python train.py --d_model=448 --n_head=7 --n_kv_head=7 --qk_norm=false --attn_scale=0.125 --bias="all" --tie_embeddings=true --parallel_block=false --init_std_o=0.00259 --optimizer="muon" --lr=0.00134 --grad_clip=1.0 --seq_len=512 --train_tokens=337600000
MLP neurons of a small language model. Each row is named by its layer, matrix (down: output weights) and neuron, and shows model dimensions 0-127. Each number is 500 + 50 x the weight over its row's rms, rounded and kept within 0 to 999. Numbers have three digits each.
A block is one neuron, or neurons of one layer that tend to fire together. After each block is what it responds to, as a language model described it from the Wikipedia text at the highest values.

L5.down192:401593484502469529431440540612499558518544558525542462428495517463514463422538418491558479406462528442518485460437437503474504523510562524515494505425573491492467567443524524457535526499394459490476490508522461481632574528454524509522453523514535421498503519510482530537435518495440478562553516553514459470461451551427506566541582446610584467439450541461394482474491450496506501432502
L5.down270:479513558468450594446511520588476618508476539505423489458486568591455662445592509549465437514499451444533539439518509424491469553459514527480575562502530491478497491457475463514600550520562480602366388452504497499464486525424437495493494490443531423527514500446456556555496468469588523519490525574524578502466444491414531519413491531515484503541502539436467510609542399578489511545472
L5.down523:455546473489580542526436562486604406484450504417388505475491468470486436544546460479499436482547566507513342465479536565481481442472466570520452504522568481476480415497502521436436648482411496488504442472479559474464511473397473502524508532468494477397489426486515486461515512563486502528557423466499486363468461518414426481541496490488454577443488478470472493526569601583508498514486
L5.down548:532481481502470572527490460601500488496446521410495471529431490441627443489521546503480537466601465512492514522496582425576544561552450431426475514538493410486475501498510534507463497492461537475548476547501422406447526492438550390509497537437558432428516539594470507523456518464496453561561549467526549515463451478512598456576539496503541454503532485522595557456495520531446529409446
L5.down697:444472448478509483520514461491573522547435497487459460455376430534448575495465506429506499480491557498495489480480575419580514470552528511577522467549450490475413585476506476466542542572438514498495399528558476555518547517518486542573545537527516468627494505486494481499497539523473466468485513489610515543426517570496481525458589567533566439475530516464503457617559475513416487464528
L5.down961:491534493434506510375511500512524588425524402468519444484488498532581508528492509477476519573469617498413433520501521493546432430429467466543482549448473538511519473519589526382510437502470497453508568496489467507509482582455516474503440498484473441496570469509352484443506533494519538497496541567585535478505528553496489611583458566405435530441610523546475505518463539539504525549552
L5.down1251:509538480545541583466587440465512477412538580503531434490428479500562464543517496511531420449497494339577452482496473516473479589463404500510458546357515431587525542582458473473456424521534509544489541434567521393432523474497376559424476539495463522513481485568463404541464520512458482439578489490494622480539528568609494511632541517518444556485529453491532388431535457472443557436387
L5.down1340:491549494396421565360443469534507546513449458509469513535510529519487445514476541494465502427495550561518423507513531522492488494477542453489530533533586516484335508586449527439493428526528510372535506500572516452522555560555568517457521552488483492542425469481503472481409451489546452561574453498513566439507413585503508548552564552453567505476482574537538538499553546514483507489549
Description: Infinitive "to" after verbs

L6.down602:432513585527540551436523444502573585538471515461511470474546493500499508601483517417430471470496527538549476499451533419506402465521516483498434480411457533638412545564467509415434528492568446496463526464499532472486403505537453537478504507450467472572481540525519574402523495544508562463541529552468453528497442482446528490521541441456472424503527497441489505510523609541455488440534
Description: Sports stats table cells

L6.down484:474526489526458450440517481471462521477474522495455453538415416509480436507408491482474460465529532424464442415489558592528472473440449472540530484595528539512422467560536390489485525568532603424456541443489505403482471397412440399534524549494465412466497532547430531459521429494526518481525612430510518436469414519454523417557515572433592558488461527498585471473506514505423461540524
Description: Pre-verb function words

L2.down14:441465471485508507506519429539458407523484435538496556481521428564563447565512524561555563489548605450527462434520565481532478504522458585563561450464536354546536527552443478521499457481626548443505610622532536577468522536611462535477464601468589426463563491502503545527505533400485524499453507456452521438536476508476433457555484477479527527527576595457471541495548524498418390540440
L2.down114:558477496590476475599398484549540489434553513565574399414546492504403524505523511575574408464418582539496552521523517491577522366413471560400511529451509559483484440521484586534606472497521562479491570459460478497501495474546507477590513397482528502443499361459534541472459527489510433517532492445491490564460511474504537518547504505434522474493423515528501527491453458604537416507603
L2.down377:396508464455511518484524565462518473538533546483468554463506456535476479480640567487535554494526580462428495509501469400490502576498477570508428550400492449564483499445503475512431452455423509403465463547496490477569519460376460442509523510525483562519499502533463439568499551400470391538556472573514431554484462458392489428539511478562506476513563550555466538508475493507551548558565
L2.down389:350485486430481466571558494489515514588507540498479519517548478487504513475521503540573574412472548424510632548476416466517496543476501510463495440489536415509494633601462592519504466525507523495458475462488524486528584426450579480520513560538490494601613507493553444533508466475425529474518497544515452532485474442361544364510536580476466464464614553542459542465476415469543557568611
L2.down881:503464585529454538453553414404527514481479517502563508527490486504443418506515564558540392560557472592467538520533547374454530505552388470470479454577477463491475509600494461529513431553441489486422461619540486474526483629499532480522507451554565478443505548521510467542411537519542530425533536536490471505547510504404600549449554499453438526523513555574604491404445463514564506567571
L2.down1125:416496571384533509548475431535528384560470505607521514464461367483498521523494432560508466528432589512497532578481446374496446556427499508505449494522559613520475591502522505451444413545471596460504491505489514462531502514572571578497490498448532478553489471464460447508556544484555580523434489493508541571637499440515620477550596520448534503491494497516521530410457639513479486462441
L2.down1424:435576499509544541472489389447459546423469666472551524568476486488453526460471405532451533532495494621457528520541505553446611569482545485460572528579470552427398433515548528484489539506459555521549591580469487547458540476557513585501502509453520495541519506543547487570512507480423442541478515550485502551511560467531446525405519407463520550496490560463420545587512498520445422538571
L2.down1528:404531525470527541569393465521508446586556572469486491499495513431434407583428439506494508452514536551548551680561452484505461524494482444474470641519572503476484420461502509531482511461492559440664594460429500526443474498468530446491475373487458522473489506526476484547566540525475474410499513471502496633412567460554457560494440568506530492517459522527475533515467438493451470529529
Description: Late wiki-table cell separators

L2.down146:612524468562563473555437339540453517544428543478503566487472463496457553456402415497591564436460527409496457504483540552560510499527477562608555423555495433513514496529527531441489563523398454569469504533501468401553525502565575498570472530440547451548476498470471538397438423473500534485489485508492540519491521430416502440565495411575534419505469519551466464596523497498429510606501
L2.down659:459471520605543437535527563414543478476537485491408464468437415527601524487538565551447512514556419499442478368434541540471439510545488548475494502543491462597473509546459422466482566537618519590387550503484543530483578523384523525504526515467484523437415579482521547552446436547523484540458468491489498496417600542492581531622462450505524573486511487606580421611436486575595512498528
L2.down769:518509513519514516556451483510446608509513518588600486518555456426381454459498562472567444445556471532550505431506443470609549533543418437471473560560494536384456501521503580549577535456472510501537454491553501450478485520461587512527586471479453532472524476516479418492500512471514554464535531539550506463507464469500461577559576578517447499464461635468500430549428457460548457493461
L2.down1066:490451444553528490587526594495451502426470531455449566555434595459449476471454554519563443538589513415479497599432498543467471471431481539527427414526464501460542544517528504489506492467554441516481548495590524427503413534431515573529368602552428457510537602430549429497580445514467520451461486543490554470565484448584451510454442479538542476442470441501516416438510493577530534480415
L2.down1139:522469503487534452590497488436473494463532518426427540514403568417543583547528523393524578600369529445513504545411443454501525560562489563503516529552529544548514496440534554630534503424516431473413514408428421549483529501554498497514461433545481434488599483500545444556426438530543505475514507603571510534532468468462628521501493463509473483543502504564523468431473458470525427516335
L2.down1198:449444455489483433508425552565432373494514366447579499477479522536501510553486411479529541525591505483411538400478479537449518452485475548454523492479529503543531594469480483473513483456564429454466416595493482453497466520501489596570546543493598413542516445533516471493478607460500453564474521467436493500520489555472409513477430605504511506511586566450506514507497596459582453393481
L2.down1370:573430419579466547414488527532529523497507540463520464596522623421471513477438540528406483505524548473563523428509530463464508502519464550545411429384452457471462529618500428484532442588511537511576482565589534482449516439482596486404517430623481430507536546562354492567467570471470547537445462427454537440539556465470555462534587573456442559387509494494486369436476516476543532478448
L2.down1543:558518549466511541422464492596505480490506478442384518569444511497459513475503530528448586483548576572499522467443581503526457504549593516583578515562456560379551477519444501480490572462384509511543487603542530543458552476495481398400560548453471589424525598538489523457535502476426506514585494504493506561510473469497542430535482515456457518573361485485473479511602470479499515505581
Description: Mid-word after prefix

L5.down205:496480482450540565527549504484484503492443478464554446474422546513454475568499474407507474524571544583414483494379527490561475379431448444461539533423528504510480550467508524535442468519482531474515537550508544393472581486558537507487458601506521549492503587493487476467560447537513541512490505586383564594544486530532436488506495444574544553526405461575584572578436542475625521430523
L5.down524:508529497492464480554569512447487501476577440433481435530422496510460450456453598460453492454479509434564558492518480500509480489463522479547596518501553468411536558441487523458432502564535442504494618429477548478461394428502543561448497570496526439509517533506462501486546552388559538549459550582532520452426482555517510512507499521568542432522515511467565450573524493376471581448472
L5.down588:450463521597467440500529552512521532518479468596391500562454410460413492408465480536536386463537524495507514515496429500538471541487537477587436531485541455526478516534438532447433472497474502557577437477389478439442450450419573535506469515574440399545513552518437577566469434448591479504576485566464534450462473519442488525494530372528493526455556447544478452490554580459500440469520
L5.down889:506520481563511535422565538439519524515474527472392496490592575549469564516498488577444511465470501394501534492464563544549484461587526604512539510528418583433542563509471389442540494433559468465461526534465483528481581547510471489439451534421492561449490483561449500514537458413475412542460566460506582486442505481567561458544609501504469463519589450506524499545521538460393519482480
L5.down1047:472501549417485537502515491465533470562389585543451604480438487491481512554586509429461496409500495486472583537469466530455514559551470468522525489489464483508444504501499550581483439497517519516398491518520473610522477475505428486388491536507549505439473561379464371517525454534518416491515516492547577459475488584471476423587543481473491497531464429483492537574480392400497497459517
L5.down1172:396471527463595504532564565498460536504459459495509476411473502492553483437425571536497488469450529457520522464416467483509439549442466499539503490442502528577518432459488527485513461518545482428605461572461548523409424417420486522556579477495476619434537563500464521482572509513556499577561519509475529469583577562413474512521534553476579572453531501565563455601476503477503488502444
L5.down1352:525547594528461450423517488536540530494516535483548452493463557579508509463504463468449489572501492560556515404448533550589437559525566522534552441488469523469482548518559456464433507523590525439534594446486467524555392478556406625482521502492492493539494554466494603529440406403485532478485468557539512508548382431500450515521395610599490483532516532560456423460468550417451403567585
L5.down1410:560438525458483541468451478347460525521400568505491504485577542520487435504507572505518483432490546445544523453468459496509489504451497512455470418547473509552532453518535539537447466553504547510516511491548417432426482419460478475546513547469421520514474554455387496622559453496540468545569525489542614532480494396536561548561484450521562537474446536630423483521577538467526399434502
Description: Paragraph-ending line breaks

L5.down153:560418405601504505453582533605504438491453459535439455555491460524560460408515507531432502537477442553539440532494481619512424598478564539484553420460478510527483514510540516513523421663478488433491448430497504504505510519538490544541571484480553557563461462474578525522479493497571545471503364504551499531513553471483501459441576457527449510397489510450499449523453469559371517536485
L5.down442:510507500547503442568499539575425567462487413524441535423539382466475493449490537525506533512551541499514485509443480505459553463568464580536412561414482449549502508486526485461541569434440523470496503638429391603518528604506558525550482469567494471356548458417505508453517481531469483544486588515569481493390527434475439521523506541600469536493539544483560497555427533521603544540491
L5.down499:563511481512544487446534532449512512505497467496423520479420543528601492532454451479482492447415501559589492521462559532490511406475410462592488453512466503525481494370502484492507512520458528532422456503512506558437485523455540495507398548573460573450455447507516548557519543519487456480493504453438476475497525416481514477408485537507593492524596631506574546425522425535450503491509
L5.down638:556446441557452418509501591449492511480538490455471564523539492532475449439514518577476500501398561494539550500418593449495456435568581524513510559443462507477458430443522543460581529435501548596540523627464505633536464481527518417514544585539482500494470504563501492579585455544564511488475517439464481499598573364573502511538554475459472484574511494448489406451441536475563489492563
L5.down1227:589468446559431523511407455564465416609336457573516501550528453541400476518586526505485480530466565490462400571537623612541484534482435435463573511435458511506507556489422520509513477439387454505458483452440507418516463536465555514489473548551385373499454518471484441414539470555559456535602504499525560419554457540577478511428470587374475549575466442500506540548464480545500560433474
L5.down1363:525387424523460492543433451500511487511563612468504376520548556494472402572425567508578587481497494409426518482474471511591543509519427634422410486466569541501492474550442480539392438453470580442465491537483530586505502449480512481494469537548488547496492460493466480490421480436582569376451482559535388548518408449502490547554508583401588499501519601504505500532451469460570519485494
L5.down1552:508449498477553479492536549571469468515386479498491523373440371394459437560446569538479471431563470470545469586513495495536519532475558593569504538519467517553513524463484508470493548458556515495499486423523488552536545491496497492447484588344435468541560425425389566469541603522600459519485488568542511489567416360505431473479500420356554582465439607453550479516493463537573543513535
L5.down1570:431469476480565533471547494492462502491526551465378573474486485464479449472480441564411537540563525493492468530449517473604574530508505480588418438481482461557495416494506534541564521512396521529489471585492419525565470562453573451452502493460493506479506560433509492483545510498552490544441427504521483589564488459475476542449493485457446487468497649489460503568409551530352476453543
Description: Table cell separators

L2.down189:494434449450450563394432519529490560436393481536388468504528511543511511602488524500504397604450456516521572539453554433522509505478565518517586564477582520522589531572557537525510508487514478474527521518533476512483545507484545537429500505472540481541457482579406334515424525497541502481521536435433516446542481419370543513412485550524494461508485544450470499461534498477565482553585
L2.down213:461569523578372457553481583378504456460486445596512478529568490553494513639419562472533447551506481523468579480499478514546544425509484510515487568524487523567541582517507502530383488545483510530439387575507541461551438502404516620453484498473533469493521564548498528511469562574387459515482459484418461497472436507388491421573543556557496480461578399538503477555523522567495372515578
L2.down284:427462488436414438545521440464378561452449471573551488422441602461522461477512545528550488438499518532397558501484484478430496593435529517480474515465566502526482458468489486524424489350559541470549434495471497516429563593472508503485549518490472532517481514495495508512478511420479580487534441542507512589586575489467541561511489492390484492558508465514473458506534531365469469551435
L2.down420:496560448575515495566425536498400530529498363444437479590430587471494470542511572436495447500487394457517571519448495514532481513456528516496470567507544372543508509519468496503494436509442456498510509602484496514522507538472536475563586562446484496443488434503578517419424459511628488478557500532454541467484505504448500539443521517563513421533566481449544455604576524527474513485505
L2.down422:492466446474463542613575437448545479536483515466504466607431491381522475533455532484543529468557457554453344435560463463497492448474410427459395466496442505602512526461596508560547395489460511459529547516503512491483493509492544535533365427551454541556531506589451508527519510522495497557456431501470562434588481538646424486496472447529514512459504559443515436446592432411495479432439
L2.down778:448467466510389481546460557471512522472450499597504534512503531473447540469565557459425415538558458500467610438509457521556391454556476540529436547479550488563565590514500555542422548401582542473505497517566540493482576398449537451601471508560543467410587477519442497463502636479493516565488516504525501498421544542342543391459573613505510393553421435597592472452505517562387475522555
L2.down1076:484417416512416523532584401488488536466536494424489542469564466584402474469433483528492556466471538542436508504486500483519524528388525561521510458500515487539511510501472575463456523454569568513583564509524588506377419517525481509474488431579537491485491487499532505475466420565477423423475483526387520504514503539449586468442528552555531475570495467500486470534471548560398417476488
L2.down1710:477486443592467458523574456480412598440544420540546536469461568458463473447514450536465477482524446427498473501479492539519551568419560604603470538532554414525538526507596455425435439444497497413529445531529592521575523551487447461578576587544601458441524416525463523543469463506669465511532462563554487481498473450497495486492452520510400475547507470498514568546504573505493544471484
Description: Paragraph break newline

L5.down35:556498451546469492451593476439577439448499494551441437460474453577419448490629532433575449524460470572471439513458506482492464463520450514532571546467504486536532498454475507466491505409587492494456517440518514516604515530507434474429452591533520473537489584394510545536519486561559496469565524491431527475492529495541454576566559498506418595508494484576464444496487472552473534567526
L5.down853:539461516394523501481414517520520456494540406629455565425436465586427593512470509499464545595502539441508505392432461474545511519543495486400535494471581503543470485423550550490454392559588454506468507550490491513492466439536562469560462422389433487531469464499425399490542503499513430568457599514418509405536498558467465511517559434450467471451585527471540469543409537509508492459447
L5.down1159:460525476370495523473496454470542493516472476593526398487405438484477488550576445518520486496573463431476415462481576505460469582435508399533491362534460498483468476432501519477539551519477408470478463510521507468544558514545520542464507461451467490482430512388426451533358534489474403436466472416488440519431530499434593529411466497497526474564538481528497424519497558516470510469500
L5.down1425:540462446454509461510442528509519503473467577497535414512494540439552488529506553553542500597575514553401447437511507382525581562490456504448463565574415488568483474494517468516562493534525513530504511570573490491527416555457557510498526444486513546534516533515493483529522478606476448435516517507468667457529469514410551566461451565417507463522577495470496492578534447609580575404431
L5.down1442:469570576456558476461457635464514433600524458539436473465557434497477471493553543550446472393544526439516483477539575556424526502585516550561507484424519609475481473563478460465419438442472467379566531551458525417468444583422590510542528568475558456457503458556452424475559520551502504487593477543501452464518567511508500394370529508457391477468519566507458437566452458515477576503418
L5.down1454:505511549471514570491435525517424527398514455479431487514509499517421494611367496475537513459433469473571507435567484441539534606553514494536465431505406496498442479481500508428516502524537539382521551479448438513441530522543482555326436515452450579453342426473506431447545578528520443516481549489401532545604541508490464474525476525501511546406502439556456515522474491507477474474377
L5.down1546:499541478476514493484550539523558432473405487521395419580619457435554409426548485504595474483523525449500441541540577489605616522452481609483534555414535439530556455428430517486503504451575485504462497477559489508498505441476602505449489525476452421569518552504553526495473538439473545540436494468458544503487443493488542433470388441539495530540545504562531508479460528499530572474545
L5.down1682:527459481482483478509528513525511534492590524415496513637433521485440466410513484548636596565546571458545396454468546455489446471509471528506436447573500565521478570474434505561488483604492512515487441499529472423469369583462513631499558455458475532501409499536514510453489481399456444506484522553401583502463428388510542405508498466428547480434534469484467514597462603496499453529417
Description: Word piece after prefix

L2.down544:498533460492500452525575523436456449504471495566427477496531513516555431512425460426511497522575417428452494454527479472525558465426485537546505534502528491469512539505558535484473529526434385506525616479470547450464524576488468600569613493492492528473482521497518500474577465527485377479470508533567464631460526441464468466471484584504468540467467428549435445485387503540583456517486
L2.down641:525458463494554573538482441551483491495425471472480490501544519565401472440586479404520419471460517451530492514445409500622461549449607513534428519451513502463498501580504615474517508501475507509561510601506503531474502582520469480505517480518505550437398415437477447403487577522394525521597490562568478503517458448503467513506603460560494525448546549390441373474543543572525617507466
L2.down694:574517496475557478570588546484509483489489390531419394511471512463510445458529412488463401465547507472529436522491539465424503522424542547576502471543465527552469424569461502528521505568521612519621575532559490461456499602456534458563549481501543434436484439525431480464461457492526515444521577467441541399438519499533449552472447623518384386433412564479485478462489492559522461457447
L2.down816:483541502518389486392533558516550564524445525467483512515482553414470414510453515523460485437420492515450472378580459435468447522465515467498522529456518471561551532617496487416505502584531473452460474575516468503569548574491458449608547480547543442550481462513428458501457485492529532519512429545511441569543511494464571588492611588541534456607494499503488540500571503516489497478496
L2.down860:575561501551435516440451431548506489464451536431424408485482463492550386526467517560407540479435524518466532514562511446483513461446442477502491522459446519501519507532505498495394557521504475500548463464513544463487571531562454468497531521453481494540370484446506462470371504522488482493426533464540426534414511603516405476520508484495527553537528465447546411491547476401541474423497
L2.down1340:617544489451546456463550554519422490577456364552449463526401500472477481539472503541365431610502407369565432510574493435518541518472550554533454525545551525560542495507509464412488494476466563609573524534444592540415483556484488498563505478396498519425391431449478477475613452546480574415515571472449483447448448478539462512448569499443449407476473522489468497535487484510479424446453
L2.down1480:483501431387463513437464437453423497531547596498488458443523430547467458541499507480550601566434487493477441546424469504380475515419566542424540556445547456489590486525489556578472547510495501467512568489443505636495485547496504577470570436502496589537523553556527520604485551479504427438462569568571494517524493446447421518506513408499511506552482587488495446466458467553478421548495
L2.down1626:461578465492504520523551445555424501397469513489505477509487524463609439490418456504554565609513461542520513470517542532582482483376415499511423444445442515521514594503551496509441511473564435597493543460524579563491477542544608486625459515527436528434477595510392438561412532529499427560506374572548449483467489479449473448597485589459481464487466495527611543501534529534508569444477
Description: Multiword name endings

L5.down189:553463538425568539400429509481558495605380399498590482510540506495506574434522415544398437502475446434510444517484427466411522540427494447505506469490489511432456544519432449463482491539494527432565541486430577511536561564532552482573519536541488506551529469450320563482490479470427543505490508474525505549571513498474472554475412484483442474414511471536557487487564455509394561439454
L5.down429:591557519483604526453525459500486522623551468523499525428509457446536627573567462537528531495455490498517472504459577469475509594434448478523523483497569450523521547428479507399480521469435525416530468505581450550487610501440586473450458397520595425576526421598487523528489551505462464422489438535521518479457580485519522494521524419455555459528418501459527490509519583502453545395518
L5.down563:568492519485597471482466449639496423467407517432461425531471522503479498465489444541555492562526506476524464574441464512479504457451577421575577458599509498548516436529472482491460544617527602442549504447473434525505445581457501525514515459505528477520535446434464512534564524454553465410526532510465493518491502541464575524569538482473411384452562499466519546485449528457551500475476
L5.down951:496505657529552484446477450444478529488461473569511441555460543429489464481493477437608568443437473492480457453377532521502419505468544482512518536455460472511468441450422560505492448428518509533507558487385420448444575494516398505526561501459425518519497535520532447441523455508466541529501457463506481532469467502550489490495521470520396485497570489403424372507585415544412528439519
L5.down1099:504542478557505503460481480467447501503435458459504472484520473529520517442407528491455516501522488507508517566548449595410452508490560515515508395425506483540515471494434522482486487428489506545418479427480483453467527370513544465475494506569381510502398503469504508453527432447538461494419511539602544478479482469583457531564466475484543548521509528490574465506483478470388421564478
L5.down1449:509423480497533535570581538517541479500476560517439492519468534492439411426507459472496549464496471484542442589553445490437539375457532507499434488476501488544563476483542540598478453512542561504560511487563484545487376676534537457448536454497505554520373530535517490517517510429540512392530539547570589416432505562445545521406457504476541507470478593520514448469450458621558519448456
L5.down1554:462494547527445491518455526433435508496481531450494485526528479553523502500464402501461530494523504515451420570476403515408547493517499476507545514530472483535531398417568462461441513543595498526498450578494408532481501528471536473551439389604462430510430450473492459542536482432425488515467527538641539432531370517490487425502513575490452569497557543444547373448504536457495475540589
L5.down1588:467581550465497434564476458530540428468498593561553438506523511515620406462490542514432536496520602566490496498464428436489493445464481541533433410487470500538500506420454494450447539504445517489519517479484481532491534436503572429528477536552477496550500473517515462595548502471436477409448566569514616483502423483488522406494545604444542453524508511509522426553564398456505506320434
Description: Inside multi-word proper names

L6.down59:443529537488574485405514458517505552499479507402539475485525354555512494489585427519509497616504524471497393412454567470478442457522572534478510513507415492578544493408465458432473484446516565442509484525492446460590545515598513476496498458426464455582530486622630559530525523519441494575499529420565451554502446468503474559537440481555557491501517528498513460450414378519481548443599
Description: Name and word continuations

L6.down1271:505508447531495457478500599569517551473429583487493516515544534491481474466516448451534376502529412527415468543453549454585514438516513472548475526443515432490486413433521614493486411481436520525524543525482604523518468569395497665522505457513498410565444454482589482505567541520539507510564580530502532478515365473428522398500595428514520510474504527515541563577589425434484545511497
Description: Mid-word subword pieces

L6.down1070:529455593527614446513436526502447605508493533422544546487482515539465515536516582536483489538502477475530454440542481487469433552482562477491419488444485489499515508496530480443616487412523481383545559567474509530511455465479441470505537545490490521481463554491501498544528457492512561513532541376506541457509440517474478489456495482530515494521567460475645508603441458433527439468576
Description: Paragraph-ending line breaks